Weights of a small transformer language model.
Size: 18 heads of 32, vocabulary 19531.
Architecture: learned positions, biases, tied embeddings.
Training: a variant of Muon for these matrices, 441M tokens, 3362 steps.
MLP neurons of a small language model. Each row is named by its layer, matrix (up: input weights; down: output weights) and neuron, and shows model dimensions 0-191. Each number is 128 + 24 x the weight over its row's rms, rounded and kept within 0 to 255. Numbers have three digits each.
A block is one neuron, or neurons of one layer that tend to fire together. After each block is what it responds to, as a language model described it from the Wikipedia text at the highest values.

L3.up1207:133140122156121088172071136130115081148134107124099145170109103162171150157102153110152140140140139115098156152122152136129138165162120089094080129044083167130140111134139112167127095123118116113144103117175080160134130121132155119100123126131116085142139180135173102116159172131106159138111133099186164129143133151121126109117137117111127086124136153148150099088116151129091115132127112128139105103137147147135151129155103097108104142185127141104139149149146169162139186115107178145152172131111108179147146126104151142118119113127119125153101154170170121132139095119163096149
L3.down1207:142148154133087146107115102148129160148155145092132088111108152134067172149120143057147148122130162145099093075116152128140132131113113137118111137136119133126142123120139093091093130104109143152157155132140118134152121077144121100132132148122128138088138110140107166113142112173131153123115122125113115167092123107154164156156143136100123153120112128112155135114123132138103124138118117136138137109137084101135105115121097121162158138161119189157148123117113128130121096114159147131151143090099145140147150142143140132089112115125130175147150098123152122088103105104103129158
L3.up1274:105145142118168121100194154106155113134149122120074135118150100127174116126167157105148080145125174106138135080135107125072134145106181154145128096157151174112151178137127096133167124164117137112136138127129162068116122103171126121112175150125145112144106126111121095128137183123142126164110116160096106115184081141130152108158159123144119111122136133156105114109158171124123130177152120140153125124152145114179133103131108113118126118155120138139154139163172173144167154102139148126123174119115128127109138103132150139173172067136149134099124087161147193138155135115126078106
L3.down1274:105127162124133144155138092115104124108093125143126105146121143137181129157128169169133111105125122113152101131110184145157132101093102100150126091071140121102134119133087105149127128146127148151105119148059127155186112122072115109144124105099151151122121126170134137113141096164112147110122147117116124120143123121161157105100149114113110142190122104112123150128132123129134147096103148086116132152127104187092112113132123100134096158138116129073132109167141072144119133107120098157095119106096136148124126123124142117116113121150159123121184180168129091189125122095132110111
L3.up1482:092109129112157093114157144135177129133151120115142131155146115160135128153127107095113129109122138104095091141165123110098170128141140115109125149163135151134146120153132146140131089151170082141164132130108095125126107137155149111131130131121119149140141109166122143114096093111137149116113138168161134104136111138122118092158105127100145099103133145107162111114119181169116141127104153113143163117120125153170150099146118129105128120128125110151105108135146134141111198114106154160094133136140076105144126138111135135135110117146136071084108092100141152148180120123163170142
L3.down1482:141138112117098118127181131114131143091156169137122105128119113082131131163127140086132114136131159131072130146155109171121071144168141088083148081127121123159152111114118109125159147089120096171170104130123162050103113128115119150110196143115159158093121172130050123135155125112144153124144139129151115151140124126119155145117144125129140077138107094119120124161128146118134135116115103148117153152098160143134147151134142129120190127159118165093156192128140104124128133110150145178132132176088166143107109116098122178103122101093114160104131113147146162102150137129150070104
L3.up2060:104104139123191109133160127152119144157172134136103165123147117140105113130143136104124092088121142145101172141108137153087109126116127078108141125168119144198163153092152095144143119155146113097101143148179129096130152079132138134169151158078146142125138133132118115120149149086119117140104103112135147112144087160127166149122120130116166140099119096103146115146105147185132108143123140167145139151145152106154147145146099126078167151134143109137119133153140183146151131068140142046135134146136111145135153140115163130147136119124171130113109082111137136121156143102147095121
L3.down2060:118140144105096136141174107124159118114128112136145111123092111111135146165133128129107117117166116111180134063151105166110156087139162119161110104133147125098126132145130102143124125151110106145150082159114160104092130092091132122107174148129152110138065162146164139129169127154105156084163140174089095121129128110153177105151151116169105116178114118103130139182120119130123116088143151126124141150138132139106109090107151158121095136139092155148145114138125078159163123113128122132105144130093141113089094146148162137112156106129147144148124215177114101154132127125148132126
Description: Verb forms awaiting objects. Final token of a verb, mostly -ing gerunds and participles, coming after "to", "for", "of" or a comma and before its object, as in "preventing", "leaving", "killing".

L2.up34:105129128135156136130140098149201121106105115107114111107146111133123129131169126156127106131191149126162135128128178154089124112166142092093086170116125139125175135147107123080113082121094145130101130126078149111119116130141143108099097213112140115134106132132103136095161111116133135130128100113100116082142083131153134157149128098107135132135133120166168134158128113131116106158150125130139167145112171158160096155166164149150103125150126082137112141137136133127209116177105148118120114110123120153159130130118089126125147089135151094135103145116137100137119131161095112094
L2.down34:166118131125152167111151133171121155128104153109140138177101139128147099113117109128121122152105114115152124123124122095184147127095158108112135092092105139112130142131160082087115143143164139123151106098159118178139110150131137128146136102112121131176141165113155085129125092131157100109105133120137119146146121135137120152139098103075105127124151145100113126130144130119117141148145132127111080139130123131125162114108125106099105148145111138136157178084114137111126148137118141133096151140153142112101148082134156141155116147141121107162121117153115122121092103135101124126
L2.up569:100078122125140121140112125118117139148154160127150143130127119107113144147150094110135162175114143119156082103085161140126126160130124125109131160138091151148165116112074123118178086145121136167111116132123152153138120097139093109145131120153145123108145138142104137115146165134146129138143119129105077120122108111125126138102124138135106110152115153120124122141137141159098185138162108100150138099137121136130133090150091142098145147148171157109102134145114125138127110085115109134136141123171159148169119133090131107119150160105157133115102094155129096095109095103124153147
L2.down569:095127156146113107140146140162143096136138094136130123154147134138155115144099130120131123133107107117092139129144119152118150108102115127135131111102121125145115098139168143141125108140164105118121109077093111121135094143096136161126125146088148093142122138105141085162113118141127084123081143161114131108078166106130144097105092169161129153101145118163092138091146092140114096116088129133098131168109090149124116138093150139141092142110095128119123159124172073077151132154131156158119111142162125106109108097140149109134097119121118129135146113089127161128131141143140097130
L2.up1613:123110124128140159127076083146128128107123117121107109159127103116126148126125094156156093149157127145146161116139144173131157136112121117143142111117131120143169088113137097119146131137133098116118112137109137158102131090141122062095123120128107118120136107111072125145096111142113113126143145124120116156172117125142121151067122114084168141143144142135115132126131125152117131151152185133127152131169168138130149131171155161098133138128143095124133129148117142186137097102134134102152112133145127108122088141114174115084155102112108105130092178067148133157123143101155156113
L2.down1613:111160117113095137151121138135135109110111108111135177122132123136138121149116119139121133133072089132089148153118116092118144099114112136106126151132107085103129135108094106144143168136154118157132142092073159150116075178093090103156154148108124080122152128141102092124129110122163164148104122103142101144109150138177105132121151123125110146127158171142141107085129174090149093104139131171154102078115116111128131140096131142176164108126068124093140141111146159093114113137136154135043139092132148140096175111112148143126145162121087149086114135130129104095147131095106080140
L2.up1894:131144155075098129125092109133138198120114183143153134117126116128136200114132080121138138166140113133137135126181099135113118150153151149133117228129112132165133112107096146128157109104160121116136168145136164111133137114109142140167109084108086088116145145117074123162136098175139143146096100131164107123134150155110119164157158142165133113112116124113117135104134183131130123151095124148144111122127102106129093099104095123137150102136140123106097174145114171105126093092152180115142135135114152123140128140128094113142143075115137152145118175124139146146114138120116097139
L2.down1894:168124142139099106172109155124130124119146132150125127141156124125159158123128099105091128125145119129112132097103074088115096163132113170081130094134106114133127159095156110122146081133115141154133106135121113129123114114054163123125125088130153192132158154130189155184192139133065085124135154113164125131142096152094141096119098117095136130162149135098115126091134118122162074124109154105091104135166150120136133123125163144116173140158156132116145187087091085117159140132127144118081130143156135157145147119124131151139134159147146135150108083130121128171110083129101122089
Description: Connective after comma. Connecting words right after a comma, mostly the serial-list "and" or relative "which/that/who", as in "birth, and lactation" or "roof, which".

L4.up633:099086134130134158130132118143137126134176151122131113184107105130096121175145165130091166097096128137117139139115115147097132119139127102138115154138101144148119115078114087122170173127125092098082161146161170082136127149138132094127126134121129139111104117127100129134149140113117142131133089107111114117110094117172135114124142129108132139095125120093156125151143125158155125139164176150103122087119131109130108183191121178105138134138139146084160125089133116149161194078158123080120136126129159134117150110149154156108131113103137107133126088110137149128176095117124134128
L4.down633:172145124094151158139151142117147079143097097146118114085142156149138115181181124075152081109145122141102119116155114138096121124135125153108086079172119111121138113121141153117110146129134153117121088130119114093111108112090095130136147138147137105130085154103081150117158111146123111103138103123114101138106102129139156132166103146102124131137146115130123142157115118134136168112119125135065132140088136108119154107085159158123157126129108131149153100117169105149155105091138124113123109148095178104135107126128116134116135115122093159177111194137133117124116140166136108132
Description: Descriptive transitive verbs. Verbs, or their final suffix piece, whose subject is a work, place or thing and which describe what it shows or does, expecting an object, e.g. explores, portrays, commemorates, reflecting; also "to" after dedicated/awarded.

L4.up421:156117172121124134137112121109140119136132145134080122126124132148156138119134128106130149140135126101131106118133118156154129129146146134130097113150096109171132093154156113102138131105165104129155132121040116097081129107109123125162096120151133120128144122135106122125129096065132138127135134184114159158145069127103135132123139145109137144134183107085154154151076139131121103118077116131068124133123111116141117119111128126104162123098142128169119132115133158157124089149150158100125152135117084092086102112130131095145153083143087128169065131112114105106124099131136134107
L4.down421:141156118130110122110139126101097138145148105152142127165149134129128158125137139108165155147113113160115126146131134103118127135109151071118182096107129098120157134188101089124144100140133076097103143142133145152105159124123073081131115161138146131130142123127135158182149166126097175122130102101097116129142112133143138141143138142119120127132138095145136151164140154141106123147118136136137112088180123094129112079119128119082111128116161151154123094104115143123130126159136134108126120147186093092129100124128133155139115133136155092145194139126078124100131132124125085118
Description: Table cells and stat fields. First tokens of cells or fields in Wikipedia tables, infobox lists and census statistics (e.g. | Triple jump, Top goalscorer, household size 2.60), plus the word-start "inter" in interference and intermediate.

L2.up453:120111154124107145110160104182118150080123153129116137198129122121167163132147102110144159107143155124152136159125133128161111120140109121137154124077134115124126124116085144124100153128103134135111134115115144135150085146148152151138126118107119115119123167174062133119135133164109181152089140105125147161139118141113145098115080134151137119148091132145152115172135144135112123130159062134121115101164124149141092127138147121114108104102134130123110154104138114161139114115137148162101166154119138118081121140158161108137092093162131124134195120087087143149179130142116085174
L2.down453:109135141137068123131165147084156161138151115076108133147099143119163098082105149165099135139101140164110125149103127073136123107123143138119125070126108158135114107119138133132139136197160074136121101152146150139127121109153164086124110124126139119128104119144108136123105082160103129114163134156165102094146169167137134115118123079139118102155138122091107127116112132113128088090162125135124119137148095126153132082138152148130150105161122116147126108116147127120132135181159152130127164150144174187071079135134131137109164114111153119150132114119121139142071097114125143101
L2.up789:184130188132144110131108120131132095162129151141139135107164119107131120102129068117131118107134163153131144080122151108134125123122112132114137111183147121123107114089151128145081114150110149125166164104114115154132125134123143135092088100138126172139134109192109124076136106095134110104136117132122119107163147103108126111128100112129148143099114152119165111147113139119128084115090157121145108062158125102111177171120181142136145129126122092136138112153153129154130175115118159122177132113139167140140150124141119104092115149115124141137121109143096123111125121173135160154
L2.down789:119112152103158173110115114144126099108125145201120109135131117106112162165122101121113112130140139137143175169166109143103106102134151126091132155133139147134163160128156092119123105165143106104162127135126159118087136134102128093129100138118130115097162112148105110186091113149138118138137124097112090129131146130129114090123141104168082085100130148125125168145111125097139097113134123120150144140161122149132097126133140098147104174120114142132112117144163135140093140116150168108122125151081110095096131140150155109138127123119116105121139100081135128122128118117139127134
L2.up1774:128111126147154112110120111110160128111130148139105131139103154128096156111147143130149158158123138073151138170146105111151146127103149159112165141105115088159147115160139106110109138122135182127067099108151140174121181107121111142122133121121170160094161185139131146105126123096107092117124114146081160132145185143169146142138120136127127145152138121127145070081130105154166121125175132095133107106090199118103116153129134121163111149136119162110123108121149176151128106097098136095147125130105132087157142130146113138149130141131132132116126171129134140122112130090158121158
L2.down1774:093135096122148142138198163130156071164149105125102122117126135149153148139062130123143125129166141128130117084114110113095133134104100178133109121128075103149122145148144084132115172171142119148183123113147104110151109170085161153106156097093169112144098156153124145128150129088115113132109126147155093118128103119118096139143146143134147092137131113094134139136127091157136110103144148119146136165159167165100117113141110103144129123146110113185123160160152098077133123139103098135135117117092121110114119103162173149156121137144168115151121127112121136101129175118135133118
L2.up1805:156141170104170135122097144116118129141099133103113158128119132128127133144138115141127160147111153126155161115112151064132106116134119117158160151120157100068140131137113101103166128135119154145131156148078141099111129128130131085151140128131120106139149091184134133118112131117149130167129120179134125132119133131128110104136156116125113177138122106092145100134132108137165143116138130140136098125110046137150087118190132183128117140088132126153095126127137170170121082109132097141131115161139159131142153127157174145137129093169101144128163099102137160131152109133135069141
L2.down1805:136099123133136144150077152131127128129123115116084094144077147123142126120116120116145130106138141128105116081162144140072123092140109146071129180136114098133087155130172125164161100156138102124135117163093136150121115139140157122089087121097145100130139138139163098143119107160069130117112121132173137155140111157168156090168130121123142159169154107135136092168147103133117113127151167126145118160118083172146119096137120093174148133124138149134136126125095109133127119168107123174123109106157144119079119111128135129135123137150130134098155175102125102137109175143123144152
Description: Possessive determiners. Possessive determiners such as his, its, her, my opening a noun phrase about an entity named earlier; weaker on numbers and word-starting fragments.

L4.up245:123137119120109165133099160119089132167135129115149169137156126153115118113153126150059150134135160114133136091141133163133108146141121097087119114129094100089144135122153105121144127121114115112103115147165124087101111133174133126141106114096137085113159127108164152108126136139160127108154083063140143149116079133142118126125120129122148115132154137108102158199115111129178097164098114158135106131144127128116094132094155091124142155121153124160138120131122118154096153102152126147115117147146131149140168099136087135112162115140153074148116098131120155111082109128087130139
L4.down245:158095116107139119141183115122119086114105163117137117121135089087141127137132114140119138141105080113096116139162091086160190157157148126143100118071121125119125116101114118131133117165134144172158107185146131177138112149120115113121127127151133146123090152157109137141106103144130121162114145138157190102170151113108120117105119126126115097171112145104132117094138090092112188083121165104122103170146148099153103099120160133146163090086130160133138134145122157119161145164117090125128118143134098091134121123132132106096117104112107136141163158114129128157104139105125133136
Description: Relative pronouns after nouns. Relative pronouns opening a clause right after a noun or its comma, such as which, who and whom; faint on CJK characters and table cells.

L2.up446:113148140109118135108111137156104124137137124115116145180128113156119112120160099115073141102155135121133114134085085094137112108117149131142083156125068109169127100108189137106156129140193129155091164116113146129150121143158152154093151113126096129158092125151158161117143126151133200160109098094109141085155117146096138126104114116120150086132122128173152104120118137107112134142157161123127138107163131124190103127143128143094140153119125101122116105125136123158104146144135142113120091151111158142116112137090167126134106065117155146131116095132166112126129132128141114091
L2.down446:116136118127124137134122109124106139159137153113133079158085149120124117172123140160153107125068143114080109147142103162087092102106150129138088102113129169161132138111133112165105171052133127124134126116123097094147101104132146148111149161109148104146127149160093147116134164095102171160103100124120117121094124125182147086104102106112140111129132102080176093153128140107202106117107169144128116170108123119102132128166125188138148126140131135134146111144162101116144118133145133096125130121076155108143138126136115130152156093120131123135172154162139128106159119156139096148
L2.up1497:113135120104155109131111121176104117102147129145147159113113086073089094166155108131109116103125141125123102105148151145117146163152166137124122164157136133179136168154154118131148143153111142124178171114172123131136113108103127110157085088124107156139151109117102122149099147111107143145127143140101135132122124096100132135189155083114147130095145114102148080136109106171128110130117125142139140103144129103130126137135151129129122143108092104170127140136093127113131109104173114141100111118152091130115170116133120156116119121127150154110157147108131154130120092123105114174
L2.down1497:079107155160164134124160102133156123129125147145106136164092131125153094168152141115124085125123122118106144115133121150127096104131157092149118094146095138129136152115116103155122142135127101129125130155108098109116099142130143136092178159148171125137121171126129100129163131119130133111147144158109123109160110158163184125103122119142080082112138080099120123158068161116122131133089147138149153145129106132130133112158093161105114140168118126110142107125086131106146128099162124130157082124112181094152121130139149117135136091133145105125100142124110098149133151142181091120
L2.up1836:110098093112154101112160124127125137142190108129078121146136089146120140147151115129118127110142138135083116111138164164072128165107122099091119133145116138168159148137109098132193092143166062124106145175148133119118164152124156082157134169090110159138126128128109125143131133113139144122113153149119154092160118155137128142160114095138151120116118117118173096082111168136149105115122114131154133111149149118141119142152130114093152143172139159123128134162137167151109139068130164095095130133140117131151135114098137162145153094088168081076137103080151138141142132151119126144
L2.down1836:136158140106119138163207130135174128093093108167109108098135114114131131150119120125088120122134105135148115100163146135139132075136145119165092117118140155119152132151137107153136134114128138164153083133096131109123112073089102125135148145152148103114085139146106134116174126129116145108172102125140122125172124131154159126120104118168125106158144119118118136135107113131112138087131119113128140144108158137099125104103140144066166121162116151150123104137135083142137111095115086165148119099099131138113099170115143092120157111104136135145155140128093143116132156149174122092
L2.up1975:104151130131156096133153099176110083184191104102125151154094143131125098157156147144104117088147132126103153095132158155091152117156107091138114149173120130183144128082117092081101145142140132166085124137125110134166133084120138129142153124132140140112124154169110126114149104122111094099112111158050108101167105142139184141117126124139076100077126119101168105145092154178158116158076115126145129127179114096123146140156129131123148133147120142157123108167138098113108135065128089108153118122120115142141140134106142138101138123120143095157108104122098131169137150161146138149
L2.down1975:155135164143096096114109121110121110140109112123133116129154135130167125121130109118110138076103121155106139178097112159140128114137131131125140092101119084087089112134137118116113172125119148115212091141139116134099115154142096118157088114154177130131124118141154144149127169133140134134127119140147153121160137117145132107098125136121112145130127122132130155149159142117094101112145140153096146139116159150151114124115154133165121149103115068122152136130134131145113091175124169129070118134095111110073122093104065160102128119086111175164136157147149073117129151104124134084
Description: Transitive verb completion. The final piece of a transitive verb that takes an object, often after "to" or "which", e.g. negoti-ate, elimin-ate, commemor-ates, help, discuss.

L3.up1021:125130158123160083123126147137132130185142111135095161117144143137129128130164132116117131114079164144123141112121134101098120115127100118116131131120131089128132136156097158114108127139147106107151118155099119128098147151097141145104097134137155135192153147118124135131110094141088107142151124141106122161179137080145084109116164094106175120123152176104112130144156142123168145167111133139141118128113120149134134123115114154088111133112145113152084104135119145116151137130132160143120111103153114137136144105142119129141160137159108115112127105126113129128116108181068200142
L3.down1021:111093136140076142108098164070123146142127124110134174131136109136104140130162076115135136084138138123097109112141132104100136136120110118123137074146141120116106090149134114126098169160094098141099124128147150098091161125092149133125150143102115151130159121143106113139113088132107157121107135147170112125134062119161118118133158129156119142139103109118090129168099092127107098118104137088151142123134105061137121123135116154132135122133153140138141144117123106085134110126146150135086102089153130136132131127130114106134145124102132091132128180090098113094079120166104107147
L3.up1865:150134137123152130071144118087108146122115179142165134127134136133137132159111085134097175159081135125118086143213150131115139114140113129113094093160107145132146133087124118131121133122118095117171155154127143126118142133115177090097109132145124156105112119148101150129129118160103123090132133207165144125163139117133143075114120130088134112116130122118124125147125139117122043128134149154129101108136138172149110092155136138107150151115152096139095122147127111163168157151118133139129137081116084086131128126149140118137129125153136114135134113077112158118171139136149112118
L3.down1865:142118097127132114102123151141144127111131146096084122127150136145140125104196145143102156148086099117124116138151118112143127127163110082115174133143122112110124135123086161159150117154116087128150134112109066127142131148106091092129081120100146138090111115148133139136094146154115146106137165145125130136105134125148106123147104133127131124094118149161145148126141150128177116119158112116105092097102095117130117169120133125128125119118133158147116141130124117113118133100138123123150164125120115140161100148157140148131163099132135132147134127133122107102123129171164111127
L3.up1974:164125076122135118097100130122138114147142135110129174066127100144120162121132120119133140132135120120152100134149117142124121121173132141120113144095158146149103125179100121098126145158175118121153151157113140065099132123078142138148135061133127112188130127137177121142122101121115158130162094121147100126149108168176091111092154156098150131098117126132091118143125123136109111157104148156112127137104159131143091159123143126134125126109128155173104156115154046113119153112203120171146115173110154137137165103117118138114163110105131067172164111130140087132125163150118091109
L3.down1974:153094152138175120131138142169130197111126152155132114130164116109180142153145104130095124158125090108118120111128115113125111139117173151093154139114153161143131137134109101117126087192128133131094134134138139120129092133162126125096126116137085128112119167125125094146107110119169125145134128123116133091126129116168147135109112102125130143116073131142157136162101180113129121123118116081148150125154129173120127139105121158131129150097144130121077098139088107150162101142081116115128163098166114135033160173099111125118107109121097153166137133131112156105138134161119143154
L3.up2239:119140174111172108086092133116136127140127170132122101139153113109152143076067140141151158123130111114120101149150127150135130143116178127119139153073137127127147102168167105106138094171089108123103140154116160082102143128130125082100145119138144070139104103166112152151131139155123166126136112139110144124155102107140094106107120108095113155092135113122128130141121132138119154133137162137103198124171146147130125100135122113099102152121137085126108121094162116111185146127142131111159065137138145169167139115122130110146148126098115143140100143128130117105101114100175113132
L3.down2239:146134109135114117105143122114103110126135105149151102149114144152151138146138152170165094135091124153087127146119131112113143135092082151131119114151141120104109134135112152142102124119155115185138092077122125060158141147113154153110137117151126122115119095143130135112131162126080106131138148132122085103116130103134179129128061151160147110131076125121125142102143088150153136123131136109161137170089139114168159125126122093125139099145131133138111168162143110151141131145095171108133136124142147113128041106145076157147068120135127096100123116116114109112163103131144077139
Description: Negation and value slots. Mostly "not" after do/does/did/is/were, plus "still", the first digits of census median-income dollar amounts ($1, $2), ages after "aged", and numbers in tables.